{
  "n_head": 5,
  "activation": "swiglu",
  "norm_place": "pre",
  "rope_fraction": 1.0,
  "attn_scale": 0.177,
  "bias": "all",
  "init": "orth",
  "init_std_o": 0.00475,
  "lr_mult_o": 3.0,
  "warmup_steps": 200,
  "schedule": "wsd",
  "decay_shape": "linear",
  "final_lr_fraction": 0.0,
  "doc_mask": true,
  "steps": 5085
}
MLP neurons of a small language model. Each row is named by its layer, matrix (down: output weights) and neuron, and shows model dimensions 0-127. Each number is 500 + 25 x the weight over its row's rms, rounded and kept within 0 to 999. Numbers have three digits each. A neuron's up and down rows have the sign that makes its largest values positive.
Before each neuron's rows, "fires before" lists the tokens most often just after its 100 highest values on Wikipedia text that the model never trained on.

fires before: "\n"
L3.down76:544533487465471507525497487541474510526488512549506467488549472497545504458495522497483478502520516508504457469484528450497487488539460495505478491498531481535491468494527494497484510533530489486510511488542465519512482473484495500481469520490496476496482495472446455516542479514482455511456484503493487510503445466514524543473550476493484511532496501533518523496485509489450477484571

fires before: "\n"
L11.down51:547470504544534489470462508513491495468514530545497510516492478506501480479501499506491484489494507546493467518509540492521515499509474462496498506490466475502534489457524523509483521505522483576520511477512437526496520496501513517490486529488417497492528495482520513550524541482505524515502472506476527483490428463536531512533480481523507511546517499546496499547490534526492517504454

fires before: " |", ",", "s", ")"
L7.down243:490524511509506528496501527527514515520472459509464545534496499488512455519496465470506470507483521531515520495515515491523480453502534523549462529506498530512512542498517538487518492518473527558486472456497510486486471549527464479492513479504452542509504533483506477497461522473487486469483520489508486490491521476499549507546523451526531463528518487493521535472491482492521496501543

fires before: "s"
L7.down323:520481476460539549505498493500530541526500522484522507477499500478525469528490559503513476487525480491461532488501489474462494460513487498521514507506513469533490535486519553475532522490508462511507483498444523494539517498470538487457467472496491492484564496501518483517505524512479472481491490501515486483473506471466530484508500500467500536499497466483519512504467503469526529444501

fires before: " as", " a", " for"
L8.down325:501509519490504532475515550487497537490469456531513495491504487506543511495519506467469482481534504483500519505526507520476504485517582501474476514493530484500516482495502440491464473506542525551493487497472546531501507510499463491525533512494500478440501447498510505501545501483460508506573527478511499490498524509527470512486452501497502512474494522492551495487495470479479514478470

fires before: ","
L7.down359:511473546520483472540482497485465484530548479498478496539522529510469530493518499511479523489515514492505513484532518488540454485495525542479475517506489452522480548503468472466502526526479496499508447533498479485500498532520468490479454516494464504564472470490499495522476495504483527488476462487538488525477528508448557535507555513526524516470497487527502514491490493469511472506522

fires before: "|", "|---|", "|---|---|", "|---|---|---|"
L15.down127:546491478506472525486472504458479462511474509465535487550496506502486549548509483521483493495481473501504509495489492487506491477502487492506489489482522489487494478495497524474508509470404499519480494483464495465467489501474501494551486503524491513534504523482489489492505504516530535523504460476522461481504523499504600477503452511483513478508502458562470497507511500454518496491480

fires before: "s", " ("
L7.down389:473484487517526512472484488459517506564495514493483512475531523536466505465475493475527491472505494531507504474506479460483501497513504544483524506511498510474416538497542538511470494533459493476480486509535517509504499520505516484466479504480561494491496536504504479479496500495516461478496526526504520487486476503489484501493431526513448501491537548509499508489509502496504533562507

fires before: "\n", "-"
L11.down350:540492547502506507513476449518514487485560500533443471547487459499477472499512495533457513485501518515493494456456495518513492496545464480453470466501508515492487516482510518473521524517479482517521506499505515507497514487489521550487497531489511515466489507462489519453585465485508458491482537505499515479529481466523456494499479515507500452559489486517499506513461475508515490495526

fires before: "|", " (", "==", ")", " ", " US"
L13.down124:517506486487484466486495446493555450507521552474529474505477530512504508475451480514503468504535513511489520449485507509482499483471509482518514520545517531500488551560466517529463496509524498489463516491471509490569490516494503512527511521530512468532488504518514494503473471496519501492473529475509476516502455510509507466477546508472513543505518521529505450566541503475516507510497

fires before: "s", ")"
L9.down405:518475497495524518507492552444481509553468526534500560516476504479485555501537483479478517512520489490523489517491458500468478483467536543492486530532529489491511531522458534512475535499451472486539460503478533485506484529456470529495462504519474447512520494536516543528489504518543481516497514528493480502513466533527509474498513529533460527501533509472488465484522498491498529484422

fires before: " of", ","
L2.down332:467474482522481464487485478520476515504567507507490495511531431514477474520491516499506508515520523486512506547470460537491507461469469475478515489496521516502520480496512477501479496520479476489491532508510510488538536540535523484516481500483541532531506487509489497532471461496525488458498490476506475521513510519523449523482420525471484487523486496457471508477516500505515481529482

fires before: " |", "(", ")", ":", "\n"
L12.down67:484523481487523441482498508527493483498502493515500496522495469511485548455481467482502504497482456524497555472478533494492525498512518495481498506481481523513510501488441534513468509507506499489476500541522470491461544491528510547503563479483537478508501515533516518514562487544505510504446532507442497458483477523527508505525486492519516488491490490516508482508530547491486537521494

fires before: " as", " a", " is", " an", " known", " was"
L12.down405:508489522492534509496497517503506523474454486487528460465518492530497572491518500524531481556509469457528496492490485473493527510465485471512489489493532520482470519523502459486482460539472481533467524491467534488531518526483534483516545492530513488472469457452568502511497536522505474496479499480486536532495485530525507486522519550486525527478491453508477515519489463524468518509463

fires before: ")", "),", ");"
L15.down164:521504497513522500503466542527490510526511494483532465457470512513467496525514502522472466444526497525521443479510482475508529532532491481491485458516485526467500493509451502507490510507512490507507504512529444469513471483496506476495467498427468466479494477526525465504494504551499457486516510503486513462432546530520518542523471471492517531474470487500465520508539504513513481503500

fires before: "|", "|---|", ":", "|---|---|", "\n"
L11.down355:492495498492501507516554504518494498469534553509464458497504489517491501530494501517516465491516536474508529528506513517511519519500512458545507551536562505476513462500484498508479530450462488517427511491481530522541496494462469509471513492527542480528482526516460463476542507484487445488491516488503483543489509458489490511511515546517517432530507528501491514504495480478517499478471

fires before: "==", " by", " ==", " and", " of"
L11.down3:557528509499517448496487507486505475485519514497517492452531462476484480486515472508480512505557514480519514490471489486487510490539486504489503485485554482498504562513538503517534474487521514466559499521520466542487499494491474500482524549497497522501494479525557508494528503457487501511545485551503502492515522498500525530494478514474503438527512546510494498468517491459473477463524